Weights of a small transformer language model.
Architecture: RMSNorm before each block, rotary positions, biases on query, key and value, tied embeddings, normalized queries and keys.
Training: a variant of Muon for these matrices, 900M tokens, 6865 steps.
MLP neurons of a small language model. Each row is named by its layer, matrix (gate and up: input weights) and neuron, and shows model dimensions 32-127. Each number is 500 + 25 x the weight over its row's rms, rounded and kept within 0 to 999. Numbers have three digits each. A neuron's up and down rows have the sign that makes its largest values positive.
A block is one neuron, or neurons of one layer that tend to fire together. Before each block is what it responds to, as a language model described it from the Wikipedia text at the highest values.

Responds to: Fires on the first letter or two of a common word split off as its own piece, such as h in hit, m in musketry, sh in shot, k in knee.
L2.gate239:467478582517475449462510514485502498477512525501497496477556474505463478485510544472488477523500499494466472508483537519478467499502466510533497494532488496503502450478531521480483455483541485518463480521495517513469510468496557515485463495477504519538478535496465502499507545501528533487
L2.up239:473513482499481497529505474496505489499481544450531504473474486530460493505526461463470458524465537477480495478511534548453483499470525510492502545514504495544468509536470484488507443539491512484505473491519489497521508506476463491517508533538501522486552528490514541514532495545542499499
L2.gate423:509473475517503550515528480506473484512507511489536532469491515531513466542513520530502530481496467522502501517501501528478493518421514481494505511512555467515524453519532475491509498498525468538494485514480495522473457456557496485512498514456455495458477521488466460492493546520482465489
L2.up423:501538493480491535479527492509497474501487544511528498495545471531495501490534431510501490506477488461479533547515526509510499468476530516512471524479501546471492491522506474508510513534486499484510497514517473526507494540469513555468466500496493475558471496550508513553510491494502506504
L2.gate578:504477546474459491514486505502522505520491538498485472512447500465453511495483476501487517524511519516468503508532519487484471510508465479450548516487513504517539543504498506540532499520499488534513495520517505457501527491536529501528478496514458548509461524489499526480453502485513495526
L2.up578:454453472506523491497525469512493490506507510482547460502494536506529540530480506512519517524533490515476523482436479505512480540481492484514521475509483472513491506519511475539506500561521500485449466536507504469468454511495508507504494524478538506489506498489517524519526535524493516498
L2.gate920:499469480465474513511525474490462499490497517499504524474510486568436557508476534484504485489516500502452485493489524533550484517476550465507537532487488510524471507509518480481527520489511486514472484519502518509460482518536502529479495490499497505457524526508495492477501516567493494507
L2.up920:458498486474490473534525487540450508440493518486509473505534505574473521489537543487461546488535465514537490463527531510534509517473482508505539479443458512513481504498463451535492538465480457501497509498490501500528508479528546559545489506458500506491453524520466487460475485481519506506

Responds to: Unit-of-measure tokens or their word pieces right after a number, like mi-les, m, ft, lb, °, billion; also "released"/"died" event verbs.
L11.gate318:508519491518507520521547538475554511496479451485478527535487488484509519510516503471478490510540520537495481535506525471487451501528470503505467516475528490501474501534500476500493495557501493469511489485465510542464527484451484516478486511467504440521484544529488489486545492515464487500
L11.up318:509454518542495505486495514463499526500506463490488478505466504488523526446561496496474507476490467472494476491450547501506548493493500507532496509508503500509506502505524489490547471494481463509500480479490511500478501505473489535474489509510501479492482463514476493518506497532517483506
L11.gate1018:536478519557496492509483496495531528504506527512498461524498459504510496531528515529497483487510509521548485505503505492523461496541456500501516487446531524521520477568493516505518515529489437470483534486536524475488539502528523533476502544532502489512517492514542490493533516502523470507
L11.up1018:543500484508470489541499508471496499480470544487447461492514484476505502525547457505489514525502551511528518497516501480478530520525477493509503522502528462505473548521566473488515516517482476505463533501551505494491517500490492495468530526448464494508512486507517490480522487455484479487

Responds to: Short word-internal fragments inside words split into several tokens, strongest on Bundestag's und and Architecture's ch, also spe-cul-ated, Smeder-e-vo, Zúñiga.
L2.gate165:476491552516486483498488488523529496502481432532521507526461543487505486483513456508542502475501537461506518482532532547511542551501520483466518533561475502512520519527475514523534484524461474490484481466531509480504513483515495508507523507492515484495480528507494466518496471507498479518
L2.up165:468482504513493476517475478498487495534471502549505467500513499504497504529486489454489499524495510519548460550528491484535458482526500491504508488519506498481498500492529486461486530467542546510517513476527438497512524471497489483463512542501528495502536451494490469480530511472517490456
L2.gate167:475481470484467489496569489493530510541496520465519532512478516468484476509486486493497542506450510542503516513494506496516532504497499509473495495544516529507519510456490497482495487532540499495444520521496524492525490521510537475534509529501505470500470524484465515505500517528473477527
L2.up167:479512470507495488533492519522525537480466506533490536560517471493537526517511480483496477526430553505506483501500498505462509513502487543505470504477521479485492517458511500505544479524521471501468450484496503465431521474497497482486477512522514462511496513529541516524521474516531495483
L2.gate214:510447480529495487539517550530463528501508481489502469509503484511469461487473473477536512491499510506529506507489530509476470467471510468469492532511524525471487532462519500489520486523477516493508448481488489442483474455488505492506504490506529497507564469538538538521540525511540488495
L2.up214:506490519494494510503523542464454508514525488482484471478524476495493516516518510488516550489524507464506474499537484484472502544491480501528486476525498486486521489460489508507519530520466471507481462512470496450429485513492547508488495548502527486461532498496484498530555505495541447520
L2.gate1019:470469460534479443524496502513470494527493503489493488506510442493482505499534499491580473500509493474509467491477482494484492532514487539507527509530524478535500530458452488466488509480471480518501471487506550546470467524497516583510513502488509450475504478529505501537532529488470525526
L2.up1019:533505473517471501506542551526506456551471512520506525497537490473480500510467477522484505502480546520481512492528485471502507494452491524506492498489488530514502486477529479476493493500520507545526489489459484478513463440519470517540576526481517494466449466508484515505475492510537529453

Responds to: Short middle pieces inside longer words split into several tokens, e.g. the ve of investment, ch of archdiocese, c of cancer, y of Maryland.
L6.gate93:526481538476551467541539500561503487554516442482510536471500474514484473480492487470515532516480483484505467499508463530448485492525524506529517520486521485502478547494499515487504488467513496507501473514537457515523497534473463504460494485487526499478517505511523414522495508527525468482
L6.up93:528467489504479509478511501504512469517494470506516546509495478506507471509515474453485514492483493479448508520527514484486493477486541477476491495541508493490527545441459480518503522495500480481508484488513506494500527500517506517426516486556478502524507543494504543523480559478488508501
L6.gate166:496490505497499484512475520429497491511485469521506492502529507513502461493460539494504438492483505486531478467482455472495522500458530525479510485552458527508500455505496517510479545526506497491472474484496472489481515500528520513475542502507509464522511480507507504512499494454504476544
L6.up166:490484476505527477474547492528486495500483498517534472478496503483510486531503459482502501490458490483468496500503538485513532484463489499530505486517501520496507554513478492524535496480481531443533512499461417517465482459496505483479501497486510488519484526486481502485478544505478511528
L6.gate197:498468470486480482540509500503524533530489508525475501540531533530486502488494479513524551505487522484451498525497501479501475487554450516563503499508478505516490529525518474487507512472483538477512479489459507453430533513522460515467485503471481476482521445472484510503533542514517499513
L6.up197:514523493476511474542491529482466490487528480493500491505433482504478503491515523519493471540496505467469492528479487495519489521482502487531480450523498486540508501480490521501507485493503507534468445497464496518516505474499500464502535521454477483526498469531508473524439500512515513478
L6.gate405:480492486521502491535467490471552498518503498524537471483473518505485522464513477511523507514493472489468477473468513490529472486501469491506505491512524523500482458498481504494499486523506525474490511480468516546525524460510481533497472540519509522551467446481535482470526533530492505489
L6.up405:475508504545514478535470525496505526461495485494505530494480514512497457495522490499482468503506536497472456512467490542496496472487506506551517539470478508489518504533532533456506480498512489531473499493518529515512493469520487482510500515518462500510538483500543530484468465523504506433
L6.gate658:486464476508486499451489483532522511523511486518470465475485512512521511568493456500536509505483511504480515529539500526493472543511504484476492486507479517505526498474510483493510536497483524501522564502545529469518514493511459505512522493513525508536511493466498463516506532513492494418
L6.up658:532496518500534447474475454486499456492490541540498507498468512488556541497497466522474510522436479480484549496521506463526491472456445483461530501534490508502501493504489523553510493543470507521503492523512527479519551500509419470511501500502512493476495494472507499525511542542501489513
L6.gate762:447487438488514516466512454500478522507511489524515483488463508512494487535536517478510473514537503466478536507473472462497564537495496499478515514512504488507494487550497452480542485510548512504492463508471569528515544505503471480482519503478491504513507478476500501494485493517517519502
L6.up762:488553509493512487498504524504456499522508487476491503448475517473524462486498477496466476500505503490522488545502501510501494506509548459494474497486514498514514498539526510474553512481482520461459480499491460486489528460482514503469487472501515451535482500537508510552524457459511503496
L6.gate774:505542473521540500493510446467475493508460544516529552510433505462510499446504490485531505445501487480502551490532513497476524502516487484512550509450491461495515493456474498552497471510508519524511515490523510496497493541513528511509461466469478474556534514489456465459474557483528465501
L6.up774:536476503481493513451513471509500525515484485524513522520511488514528451507522497507524525501467516510493503477520530472505478513512482519476519464492465520488508510467491531517558478456480480483516500489511470476532511534504474473506485465499470479507484478509487492512491492465512502514
L6.gate927:496510483474505467531472464496499511524542495511466492517498512493474461504509469484537499501525466508509490480545512521480509481495486480553511503480524502547483537525482488489497500525561497499513558484550490470521543504530493484491540506449474505504518515493496476501494480476453492486
L6.up927:462522501475539440483474547497467515526516534496472510491524500524547549506487503484527437498531513508511538513539492497492534454488518524513472502512494489523480519503463475494492498461485480543475483439497493492479504521478482511543534480539493466509525499530489457470499527470472483507

Responds to: Unit symbols after numbers in infobox and sports-result tables, like the m in 110 m, 61.87 m, sq mi; also mid-word fragments like Succeed-ed, lo-an.
L6.gate98:498490541474494501484507504502549478475472533482494450486549498485495485463500526457506499483486464478504451481494499491512462504457485484518484519470554464474525457501506517504517510496504487493476500490529535476469522533509479539450514501495488501489502470486524550488491537530486510476
L6.up98:465502532491503485475504463491480493472509493493506506497509473453479502491531522438505535469502517486467506527524492536498477521493465525458522476490524534527480502530506530492520480470512495532517478504490525474483510456445491514470487504478513491520505538535523498484551467510493485493
L6.gate276:525506527483491505504489525486463510454532495524494505484512512480464503481561495512482491500494534499491462484459508460554470479549528533510521499464503475513516440517496485513516460476513456442502483498528489511450519491529513503508502480500467502502517482530527499476488467534562449472
L6.up276:498469486541472466501467459464468492533501485508491458510482483509511506527474497518516518490518539465468475474519497530512496516520520498495496452508512493460512535496485449522546493484474454472518566499476524497473491463498504488489492538457484496480494500497486505483512480479530469477
L6.gate346:492520502504507483512499515476485531498477489472458507536524499503498507496515574510502504525520500506514544515531520524485518452501457461546524484479535501482480521477502489513503534511539522510483528505521510495499486510479537527451490486528485535505533510453540497550513475502506497498
L6.up346:502513464509522487515472521518505513456508511495524549510471486506502503491529527482466489462498524491521549545514499490465512483518487521517505473519520485533506522492458538526514462502485485528487498504485485488511508519462544510461524521514503505488546519519536494482448498516459487519
L6.gate675:525503483560544474493491503517496513481480516533471473505475509449543501519518510471494460498496552481501499535484520523490470518520508479487503475518490507512510498511469523481452489527496501509507521478437512442512521504470525515511541479492493490495545471522526540468513469473512485525
L6.up675:474478485528505468536460505492518500505514456472541460491544515482529485501449519482473500520464498476501520485497503507501543530473449478460514481505495483518462461498562475488527496511489486502489535536487480476484503514451515501484510505479525510498489489542511587476539512477532512517
L6.gate688:474493496480486485484509500532481500490491486522514480513510496484520502537499556454517459497473479538489497474510497502517513503478505502499484517477461520488494502457511472515463488500538478468470512509513498495506510502490545494521464523501498496497476513494486506511500486533487461565
L6.up688:529468535504490519567537466488476503487557483492481505561458508482515521495498559529490470507469508495473520465494536505509501477507504490491532461510506478481457503498498506465500456504519497534500516490503525502535558443451513482519480457458466538511500529432486535502491512527520478488
L6.gate763:499493499486500464475516490454520473502494493503477558476465497470491522482504524487477495467492510508497504468467486485511500521550502519483509488530541510453528513481515512500488521481529497535480518519504505521460491491492479535456513555509505479475519464480506528496514500533524516508
L6.up763:509516489522487513511482546448523544517510514487463505539570486509538536510523490498535520522521513518491491534513482507458470456499517524521502493468502500524503508479486527525510522439478474505453520457497513468530488482476498467477524519476493533561488523539458506524521485507467540525
L6.gate815:520526519500472520472516524491544461534503521472495517499504558447499483543486494503508470477495536503548493500506492541513515466556495510535506484482483519484495490520473481488481520468536521516471491469512475464468514500527520489524513521502492488509454515503503504565499492505498512509
L6.up815:470516508450501505513455479459479523499482541516445530473515511504518474548513540501486527550457496491532518489464460506498488487487494507508515500519487516481497528517493467495505461457478520519517467496516523471474511488496534454517543492500481519419513521509516516485538510477552443471
L6.gate893:488517486486512545512484494492501511483518493466485514519517489506518503502494481487505513469507494491477462487510532510445478505492520475527507472496519457499478503500502507520510494519517494533423507503482523517501520493514531489482462490540470469477506502540532548528540510484509510446
L6.up893:543472448517493495545490480467519497523486501499535465525476506486501492490481495528529503515496536522499531517537456527481503512472518530513499511481519498475471504478456493479509511487525513524459473521537517513489493457490461470467492494497453498431498478504495527506503550500479500519